python train.py --n_layer=8 --d_model=512 --n_head=4 --n_kv_head=4 --head_dim=128 --d_mlp=1344 --vocab_size=8192 --activation="swiglu" --norm="rmsnorm" --norm_place="pre" --norm_eps=1e-05 --positions="rope" --rope_base=10000.0 --rope_fraction=1.0 --qk_norm=false --attn_scale=0.0884 --bias="none" --tie_embeddings=true --parallel_block=false --extras=["capped logits"] --init="uniform" --init_std_qkv=0.0287 --init_std_o=0.0357 --init_std_up=0.0411 --init_std_down=0.0411 --optimizer="muon_hyperball" --lr=0.006 --beta1=0.95 --weight_decay=0.0 --lr_head=0.00943 --grad_clip=2.0 --warmup_steps=200 --schedule="wsd" --decay_fraction=1.0 --decay_shape="linear" --final_lr_fraction=0.02 --batch_tokens=32768 --seq_len=1024 --doc_mask=true --train_tokens=311200000 --steps=9498 --dataset="wikipedia_en"
MLP neurons of a small language model. Each row is named by its layer, matrix (gate and up: input weights; down: output weights) and neuron, and shows model dimensions 368-495. Each number is 500 + 25 x the weight over its row's rms, rounded and kept within 0 to 999. Numbers have three digits each. A neuron's up and down rows have the sign that makes its largest values positive.
Before each neuron's rows, "fires after" lists the tokens most often just before its 100 highest values on Wikipedia text that the model never trained on.

fires after: "  ", " of", "\n", " 1"
L5.gate141:526477463498552519511446470507509511524487520465511454519483510439470474510502532515533496459519494483519495548505486529507512472494521524523494495512497479488504480507497541541488423455504477480522496508512523502537519476537497482489521526508455507503474515517492472507520479514478482514481496536545506501471473540544505574519544546511472509508468496498509504465498517477471493498446
L5.up141:528512500475484523480533502512511511509519439495464521434524462504506527466502498521442518480470497494515539520498511477521451509478498505505488506530537544495482506527477505482520538505457506460539472542509511470507468510462488478460471479491517480517547433451484510498495509496515515523522490477535468526507471479477454497471472493516499500510512527525524508498491489488498494514507
L5.down141:497564482519515498518498517517469490528509457481484528466481490519504540511504501519523505500516506482456520486500512463494480520499474498481539478516477559495491503521500541527513492504479456548477530524499482454492498489509528527530504540473557508531509565542466539484496497511438493523570492469624534474529509490467484518499472505474494474497484522526483482481491544493484457522500

fires after: " (", " was", "born", " born", " died"
L5.gate481:497471510496535515537518506475498527442474517543425475512499518476494472499494491492496500517502482458485510513507531499482487479529483498525481528459453481498490463524472484521464521478532518525512480474492472486493530521542506454517516488506527483515503519505527481522505498506523506478470493459515503473517494492472486496508466545493522543514548499502481515469506458464523517512476
L5.up481:465490476457508483470472494503524498541513507499537533486536510511496537474502536493497465456496536557544483551515484542468525487544547548495479493486484514505476535487518503491541514516460511515498522486518467462482488502506489502480494493483511501463498494509487511434468512505470467490481525489494476533510516489481490482498490520520493515436511498481543489523482545516500556544492
L5.down481:503461494496464480475502503521541519490530529480500503481505538541439502473527464508537485503522464496493527518472525518491479466505560499501552492468469501496502490510527475511511474488493471536493458535522485473504518487529450497488524477535494493508487477494468502484439490470437435501451519487469539480506511482487458457506520496473506474513516498489490487460482482514504507503518

fires after: " |", ",", ":", " of", "|"
L5.gate1290:494494512463507508539524463462498483505531485483491517494487526496482479473495507441491518527502518561471458497493475497472497493525501457479498487542473523442475534492503494553514486508498535516499519489548474484489532496512519508482480520514472488567499500479549512546508519538472438517514486485507469481484480493478493455485516480481489503490517432489483508526495513482547525548502
L5.up1290:512489511490484518514517481474508508487505495509490493463525548470422508484520478530496487493507487537484497562526490505508492497464510502482521493484506484487460486468486534554504517481483477514540507477488504532530488499526547477583468488515513494509496492514483495541520497474587475495488467543506488558517476477531518515518451503511540518518489499501502552503462500494538506551495
L5.down1290:513519537494530503516467467452487477463524506525493486482461484520526501487521476514542548508492481490446492549474569487517493537498493493475433535552529524479512471472508468530471477529509533466515484500498534518441529494540523536516455491504501470472452514526524506536516477542524509516530474528511486475503552492467474514500494503484519511460536464541504483546510476540521542523467

fires after: " the", " of", " mid", " its", " The"
L5.gate390:496513486454512492523532468531498498511519473568500466494466484531519510513507488489475493509507479495506531540540490511526485474484492505475505504513531512495504483478519491541466419528493495493448537490497537504515504514548475493520482523512526458534502508498474518474506529498507546524494455467561533496494518481502483504531434479510496529539530527494530512538543509471517491491457
L5.up390:505528488504505456520500501498449493493522499495497515516490519509522494503472484503453519520508490535470473503470500491557490513529501513497497491524481505520452502494521469522490445526514480510502480493511487510528481496528469468505560508460440455480511527481517515479494512456487497499465516514530505537515499501469515502471419504502501466491476494469510518478498497511468487479481
L5.down390:506495535490498504516505523477463531487507480459536505501519470511551570507499484474528542502505463519498507519516514527489493529523498495494512521512477492453496468541508514517471441504530470493460494520478509499470474511523517497539529519502435487501501554538489519528506522453504471505469440512480492491509512530483514507516451485524480525550499510517498490493487510480495519499494

fires after: ",", " a", "\n\n", " Jordan", " an", "l"
L5.gate152:557500504500486522467496462562504500524483495496499497496513511460498530489524516541450508479461550498467495513454509448541466538444491506494496516503510470485495512514505459532524510465514491493495508465472510470487462479541525513496504549476497533492499482539519548477483500516533508486521510458483486470541483460556481518506465523501531464484521473502525521492500506496498494494520
L5.up152:516520455510518543510500536514476527498474563519445476498470511473486526494498500561480500562515521535549493490471507505478488548493495510505488443523488510470503489508534526457500504482530468451505501486517515517477533482501483493468463565470496522493513557511473505523502476475503526501503504526524552482468485513445526501475480508541459536499468522503501461514489504502483484513479
L5.down152:458474486467519530549515491457514495493459490496505543472519499497506532510485510503515453578511507516540486518519480504490492495535516469522513496486513520478489469499518469463469454502490504467512526510505502473489489494487516495485467525522508521518500549469466526515515512518541503530482523464505506480508516503469502466519479475486494528539458529518522512516531534510528509490502

fires after: " the", " The", " in", " was"
L5.gate376:540488522496523502489520512540484543546468474515473461485508460485532541480520512494523491507531500506437553502474521499487506488446465529513495521471467476499497470531536516508485497519480524490529505498517498503501496484447519491475487499505498518505518481491515535518540463498553466469474490496500474494473506495484513524512502514486517491473507530512534492509519462488483540481508
L5.up376:486479459500513522506497497541491508481495511488486437505500457510504489486520499478528519513493530507484491474530484486496440486474462434494453539481489494521515522486509503482484500491495494520515484492471495525496468542509435514541471490509470522514502509485487527472498461509475541468498531490528467534534537491495452500524492527473521483522520481495523512502521455489550505515438
L5.down376:483545490476458510553406465450510495466510493489458482525487504487460480512462478527483491510469516506512484504530519474507492537446514527516513474518519543512498517468477477456542533522494476469504475508472517504508498488533498491500511515512498482506532479466477529519504478499445513547456494503473495478489443497544476540525538554496519507521516510490533480516530537424486457494504

fires after: " |", "-", "–", " in", " ("
L5.gate321:493495504493542518553494511483483530526489492502451530462516533514503500484519513474492494462521497509535462542465520472483514517490440461515498523486511540527516498499504521507482479502478477489496467502490483486476517452506494425465527516517483475535444501480492508495494468533474529550459540507486520508476524498489478540489483493545546475479489517490486481482510522528539514471542
L5.up321:545499520520479489491492504491524472498453469499565471470481503511464517530475521538506546516468497578504496515504474458493523519498521432478466515519448493526516535496503464521525501482518434510497485448498485547469526543464474492486518533482491477468543496504509474501487490502505491517485498517487510458472515507509533467500469515482505532531562519520509501476504513527492471524523
L5.down321:529464480513443526487493509458463505526496482472485515510475451566507525539473507489500486446500482523528498503481458495514504501549522482504514488528497460444519460514481503502538505494508533523511482458476487514490507525507471524499499485469502493473509521472507516543510505531508476515493510482509511493479471524488520523518508512511517529518517482486532526450461525471506520527532

fires after: " in", " (", "–", " In", ",", " the"
L5.gate958:514490465485473498511500534538501522484510513522491506457518531462524534469507492547509512502516523488541483509501501495498486484507527456469500471472500527494493485521460475493478480486523447475492492510500492486495498544520517481473512519467514503544544541496497551493482525512470517500498534496504503505493493505503509480526496486492510536485509512537531483495492495519494542538488
L5.up958:483524474522471476500503509480492512520537515520520502492527513526515501471478468493536485516455465543498512505489483513535512525476496502471471478479462507476468456476451488542473507484458534487496519518509538495465537517493523506464516516510505506557476482460505490480481498515495501483534515535554524517471522453560530492533529505539537503532511489506512515538508447521466481488487
L5.down958:496506471491532532507519527513482500475493503493509548477535519516534518477506516469502529488535501514465516470500503499484509469535543493505542504496513554534508533539478525460516473505467518510466559513504501467492538508472550498541512480521462523521512526528494504546543552489506514433522517510523505502506492504498535480491507463507521520524491475481511543527494493484506495537556

fires after: "–", " in", " a", "'", "-", " his"
L5.gate211:502484532498488509488501535466487516481488486513442531490474504488505533488529518502541508520513527518461499551498522465492500524494492479534503468489501512485526499492452462510543449503475488524545485491505468505467474457454509491448570482495478506470538473488532517482522486497529497488475471487457496492491490518476485484441492487544514541490479481476489476525476499512521489519525
L5.up211:506477515465497474502488445460476487513428511496505499468508481492521484528453496549483494507442484490513535547513484511498523500528492523481512444544508520533529490487482536496485528520482458483461505494540501473486489468458540488481527506475516469472536519453509487548478477486529462506531548504509509521505476473534497475477469473463481525541498493501484482534517519496519493508503
L5.down211:472505502496491469465524507465534453495529487539513481492465459580525447463477469461496481522516500556508553469538500500491485519529462530506483454537514516491508541465509547468488474493513529488502549486446508496495515484483512497509514494539504472517454490524504557540478510496503507458490504499483491501544460470491482524477482467468500474522495502517493529468484491539529516461490

fires after: "-", " |", "\n\n", " (", " and", ":"
L5.gate689:499501488476484540463500478509491491524500495469523496484494547475494499575526506479463471494502533450533509525496524521539488499488562544498442475531477518465504462445487524514560532504524501501503508527530495504492571503500507486489471492514461493515463514547503478504523540478536507486505480558492503560506495503516469520474499502467494488534492493508512470467548511487517492525499
L5.up689:498539516515496484499464484523520485539523520501489501490496498463482479515506446520502531503512499520422438510486482508461513482481498522493470465529503501513482495540489475538479499475532482467467499523466493552513535515466514535484465502539521435510528486522442459525506483499502551538503473462505534504477494480498517460492509524532538513492497488542500490511474500495492501492486
L5.down689:470452548534512483500523469511566497540518520521499509518488432485490543462493452460470496523458541539496457467473485509496552514499459508499493514517527500446517526469480483515483555482504480470503493512519503487517491455538496491452513503482516498512510545504483505453505484496530545500465461472471499557512524476516500475516528497507495548511500480470497531467481506487545488478491

fires after: " |", "|", "/"
L5.gate573:475571477507483521482457512486506517479477468494488497489474431463522500520511514543494478484484486528465492520490499461517493453544568472473490502485515467541540526484512498486471509504534492515481482470461493531500487512509478490503494499503445483500524453523506507505507507505530490492503478504530543476546464503522521462482473518527516511490494497540499507477500492522503467502518
L5.up573:508492526504544493490503524494491486453485474454520502513481487466542482491537508492527471502505484483455457491460429522481490500528520477491515493487516519478501539493509521498491479489534528531574505501527521548534501492499488493504464503508497512515496538480525485560480500522538526507496454500509523484527475523507484464534462518512530503483524524528530492504475465482498493508541
L5.down573:475475537528461499497475469546497496527479492510474491478522443484540495503532477506524498469487515501501476523537505448527491495470515487480474497471458479500554513534516531498469459506487515588501536555539494519476500508492533504495543532472490455488507498453500512452491495520528479477518519528515499471517520561500495488501497459491473509482496465488510471458502508507502470510533

fires after: "\n", "|", " ac"
L5.gate685:497522476484483510510515531525533470503508492498472474469455504505550532426475489534519512469484489505500517457506497536509500478491480496515524463472521473477507549559485490515489503521490501480482509495487557539509492521516515454506518507505453516486480490479476529506523551498451516509488519530501469488492530491500506480558473500523524471484541509518473465511462494475507517500476
L5.up685:482478495546492480521491503501509489461509491485548533511469493508531485496521535464494535569488469513508487465450490538494482512533523498547488457490526515454531506466473510490505458484499511457486491504474489503495471497456479508498527474559479510548471508527523479493461490505485530493503514479460494466489518506556553476479470506507493516477536521505480478479491526514485473502501
L5.down685:466478511470522515533484476500487499521463515497481525517557493474505500483488556503504508539504494539483461498483525506536549522487495484462448498496506546464524522520503501495500500521502530468468483537473487521504509522552469563508475477465533493465462511469457478496502528514401507484505540520519506534537479530529463472527515479500470494512503491470499483478533523536500504588508

fires after: " was", " is", " to", " can", " were"
L5.gate1042:524494555501459502515514491533535507468512497528515484487551492491527486514508488514506476457455500505500549456495474448471500510522510503500557527503445478472558524467484471453505462511562503480498534505530509466475474486463488488488464472526507508526485516532504505473546489523542550492491511462515460473450450526481497512534513468549494520463529510524557485511520460462534541535545
L5.up1042:480454535526497485508496500535530488472461467517471498492496530460508496493493504484528511478533508547517498523482497498500514537519440513458499528493530502524502515460490537486476487470517470505489524508552508500512472500506487530483470522562523520509509481497514504501530495457467503519483491514519542457517485549530470473504508492474501497427455506506471467521517517482483489527503
L5.down1042:491491509517502518518538496523479542481483507494547550498504500492492468529517461513501474525502506489527538536474519511495527511498545512492462494482485463507437511519474525478491488517453525500458481478507465473497459485497474493513507552521494499509476490505530555495488475512469475496502504526485471514515505479513514455500504474525493510507509527517521543484477488508517543475508

fires after: " the", " The", " po"
L5.gate762:521527500525550492473490494549448520451487477464533452518488492448488491499483490523515465468500507511507504532484503512501473494480474456492491540535500551518518508480483516497539511516520501500503480502520478479490537533455497455470499493519494510552498480451509517473532512518449478516485529492497480502492502481479469491494454518500479482484488514507471493501490533487480503511512
L5.up762:494479468524543502478520498527491497563496538567501524501463505500522461498526482505502497471520498504469479502496469515525468484475501528520505516530530519490467489514522515518508487550468499512470518469541574482480486497525531500550486497520476485469504476528505498504480521523425453520474462550496488488485521531529473476477500522501503490516491495480535526518466458507459501475511
L5.down762:493479462534519441521481492480474505505500536500435503516525468509462526540536541517557522472480478489504472534498479522498510500469489502527515501545505544542473471524504486542507496498506497506473567480517545500491497535506476480544515483475497485491474486492510490516518534502480516502502530497494514491491524539483474541509534478469515512538492480501519529463484510516504477485496

fires after: " |", " the", "|", " his", " and", "."
L5.gate692:472475505500523540503480486495473536470493503489503511495502506504497505553476507501519481504506499506497476506500524454509504510493509502467493501528496490478526507542489514483490523534519506503504467511494513474463496513527520535519485479495521483489522483492424467520545519446473491481476475540531454484507430495491468509460497489542495529452505466423495489455491522469500485464515
L5.up692:491498517483509485550495492457495491463499506531505517542509431478512504480503496463472502535494533511468536470521552520528491504471494509470529497524552467461504520471508523526506516487514478485461519516504536451516466487521468507492505464537541526489525530470509547452527466493523493501457516488548476503465464528493495497508527562494544507496477528521483481499502490540518509475485
L5.down692:496493488527480496497476464490486470491565527513481517523489492468488522532461503480501546554467493509500501463476518514477492523478473496513537495539490517515519520486568497520540532501509488495505522425492512504513466481463502516496489508464522506531498495480503487496519488527434446486483495515512505482516523503516510471525496485459475476530540477481446492513555507536482465529450

fires after: " the", " The", " a", "The"
L5.gate93:493472466479524501486476471537519460505482486512497506484500502486504504495476483467494484505507527502549525492505546468524478468487519541482508516511539454492513492519571512445525472506532502541434505540440511508514505474451507450503529493492497503518516477490495524502484523481535522496501457507546467455478497490467503486489485481488467530491490456508504493505459480487477483543509
L5.up93:442479547451498472534533499510482498502502474525468493486505482524541516509499442507486503488515526479501506491519455527450439468496486529501477494499532517512501447503524511500486549482491500483478501536515513456483532484502469514541493524521458538518477484487486515505491540513492491502506482505550485477505459515468519481546511486518470494492489490521489535494547535488514473499502
L5.down93:494486521500456525482488507488510498540479494516489522467498469516503463476463534509473531578498496501524467477508525480461496537510555455471507538470520561454499509511503471484500486487512463514561520520494495517520490491513508524451523523488496471504495470546531502500477475479529485494499482523456503527534517521513502460486470518479501514510485512533489499464482525473504471503522

fires after: " the", " at", " on"
L5.gate513:527453455500503522513497514508529477516495545467512518523503491514491554536483572513497516506498526468494501503507542534544542505541498482538527521548511496517504512448484504480472504504481495520472473471498511548501465563504534514481451518469515528552524470466507482518484475472468511516507479498493501492502495492472495512472484484500555464502491488473520512502512549487491538511464
L5.up513:517522528509536488501514536508462513511446456525506547502519491520516495536455473483490453511523476466505496505528507440501501518516527488503500509493516482518501527506512487507484467521555504496511495499510480490557449516511519471469494489496482464512484511477493479545493475523504451511489512513478508482502490462506498500502511514520554507542483495498518499514508507482461498472525
L5.down513:534518484507487571529494517478519476487506516458520473451510523502542472552477519514503532509553530486470517478523513489530505501552508520492491503503510494521499516529501503496564526533489476475498465480529520561480493476520522466511487528506528518550524513523547477533497498527463517525538515545462476500506478509494466503490502478494549483493515471487462537490466500491500508537531

fires after: ".", "\n\n", "\n"
L5.gate493:533521514539508507505525515511474507513447497521475487482512514508494483566512509510484442511474530464516506490518482500509527530504532450505561509526495466453512505494503460487487471508523507511502506465523538506528513493451486525511527482538486523488541494485468512508548531561491491521467480518504472507499475467538508435527509504492505472435510510508486566530461467515513464488493
L5.up493:528498554518477513483508527475473493493449490489540536523521484545462440542517487504463483524519456504516517494521445517523546500469519419483557488487485483499510501498463488478471520510489491520534532482550463514534465515486509525513495527521474520490523510470506498473504495548551506562524498523509458507499477478497536513507531473531450485475485545516453493487481508513478468564470
L5.down493:500474503482499519517536563544509485515521461499464431513521482519506455499517487542467511501487485504484536492549520495533481477534512452538454517523462493502507530492481474491518462462503475514451479497532487476492486536513502546505495513454526475503519548461456496507490481524478509489539566501474472516486518541450484449509498451522496464494463486528522497517467515510484502479466

fires after: " on", ":", " |", "On", " On", " the"
L5.gate471:517471499514508510502464509517516537524541458528474505511535463491523504479537513533501554553499490487506484512568533476491507462567491516537535481485479537506475531499518519528510478484514549496484535490511488537504448495502486495469502490456529449524501521485494498462485441495517471492539529511470455444523490447542496502503517473495526502511483441502515486485508445505480484540492
L5.up471:468492533485488542571543539491532458491547496480513501520461524519517498511527502477500510507515476513461468512475489490487528507485525487541499507498528534495514495517494531543486490470482515486513505488518519485508542516489532484455459501491488498518550470486496504502475468510494525495528507483544489488526548551527465522492541512509466446489494463511464527510512472522518487490455
L5.down471:536520454468498505542506510500494545521480482462486497486526455513488477533453523472476524518489527490527482481407506516482499473532526525486480526492534501500537495523537478521513516501520521482489502524495470473478479474522464516459525505485465470515506462508534509476444503508621504499476551524523503484556484484474533538487514481525499509461517479518467491496502521494469496543491

fires after: ",", " in"
L5.gate778:467498507447495490489466543514474495502509467501473530431529546444497502525469451507493506487500513520500477529485517486486524535474482489529456482484535515554475487447508510500515491541525486467511487515481512482528482496470514497483553473513494496477519472461507546523470489536493521522487509502487503509513516496480508532514502520497501540459466520484530434481516472497463474471500
L5.up778:465496461494544463526477500479451484479503503541477495508460516510472511517544481498467510490538514508481515536493499495468503474444530522516498472505478474538513515470512489513511487494483486476505527552532485492548508499483498520505519516521547496502546428461511510515505512466527535487485504457474507501515496537498518528491511488547511488516506486488473473507515523462470503457510
L5.down778:478504512488501462496464521522507500476481524513504534481498486477480484520454477514495524519500485512472506467500484500516521452506500483517499492479533530548530513498549502510489501506494515483538468494477535487521523527471513447498497506497491532505480510515476486542511529437617501542488510512505481493502445538511534565543450517496547531561477476482467455508520480546476489510509

fires after: " on", "On", " |", " (", " On", "born"
L5.gate965:501500491534512492508468487465491479538506503532478542506539566477498502518495509486515495525498526503493497506541514472485517547495500540521503509525523490475465491507515522516528530505479489507524484473492472557460502526512456510491484486485484493473488535543499551490496485508455467474505523549444483496507451487516561517472471488493544533476481505499454530507514492509499526484483
L5.up965:540537509487493522521548496498513522517542505467500468498505503474502474521482553513471529473480511461518482479477497468507497491462507495485478507525487569470537531486493511480506488513501422513463529536491407496547541469475503487482471492452493448514463511480513515490491523507491534508523458519481520525492507489526542504487455498501473489519539515533513514476474519493559545526542
L5.down965:524501476526487490496523519469496461493523496436479513498490472479535474534498515516510529481501500478502561504519499455502523536515497540525488472521476506514504442456497459471513518528475471503484532557461466524488522528517509525496507526479526518536499515463464492497492485536521494555506483490492523519505495522533484469475457527478476479481493486511551533495501485478456511486530

fires after: "|", " |", "D"
L5.gate290:510528493507496544460454527492488508502507436486502517484502500490529473507545497491460496488451535478553522506482478508514449481490491448521513459496505470465515423501487512509456464472480537520529536493543499483484480463541469517486528471498499530497511518522480514499448518543550460472480483527472505486431517463487581469500554522498512518543542531506483503471483525509510511494524
L5.up290:491519516489492480508485481491532496464563478507494510511526497507525470543486519545526510517483522517514502504474457514525456512502499427491554502505477446499515441503483457505490443468507492534477494520525472513514478519499477539491466492476486507536480463520477518476485488490517503514499491485508501483506499453494527540504556540459498512499462525450479503507482464477506499506559
L5.down290:511528506483479499513490546494483507474466540461530486483497453498511446501502444488521484497474497532501510485458522504536470523493455501524519482500548495502510503473526490455524462495480513465488511482510483527500521484519473474470559465482474488488508486501452511489496455516523510511432483503574461497514495464526528506494496474523498486507502478496506461490438543508522517515522

fires after: " the", ",", " St", " a", " to"
L5.gate1252:502520470474520516538445499540525470500455454510469486478464531485506473502477497505486504491508515536491499498527514516518512524475486511495517474493472479461496518502522520499525521485450508517453487495479495448490481541495485467480470545521488491473499492530461459505532500494529455537511490537481517504495513519516468557473534491469514519547492509503472486469514538537500513479497
L5.up1252:496503539512519523490500484453475516513461533527506572473507556463515468465468502491454516547508548473473544482505527536544496507525460522527486472530498502499496533534499467502514530528496541445525492487522469526531497542511521470526457486523499500498456516502487489475513478493502501508501508527496491491476470534491531499520477505506512494460521526474444482533455475485513500500498
L5.down1252:451475465522519553477535449453498498505510529507486480479467548503483487537492493542491493503502522512540473528495465495522485528475516506471507486513480545458503530503486455468471524483492477474472505502540500480485498521496528546516511535484523493483517518495522496495483496528517493525450540466520500513486502485563530527514528480535538446509463538500512437435520517515499482496517

fires after: ","
L5.gate539:544459528503539503494528495491504461479537515522530463511488501542493474533517522511464450492490517523496458493526522508490494489495494450483534475492512532502532522475507514471468474472517525515518487485490494509482497542523484493478555493454473472541512520508466497498496484507533522513520516501537521514517510497505511533513528476478508500496468517476482503504463460504505464531477
L5.up539:512488509541552472451534508468491500500521507496478499534500553515505530511508490520450479536512516516474536497461511527503492482511494524521484494497515472486516477503433552486500484516507515488506491472500492553483482514520478512487474537453482460457481476487507499450513505489554515508492465500488454507487485545529497490509485467495470514536460495500514508463478452461473479509504
L5.down539:482500497536535487512509541516550474504504514499520505595507545505487494507533537502510527496486506504518475511495563532494509503466501473508508495483473443529495516531489491470507466510504506547520514502523445536506481519475503485483483536530512471449521562499487542514480511482489500477470458507512496503528520472548497498535516507499465502496502515495461492498493485510487468500470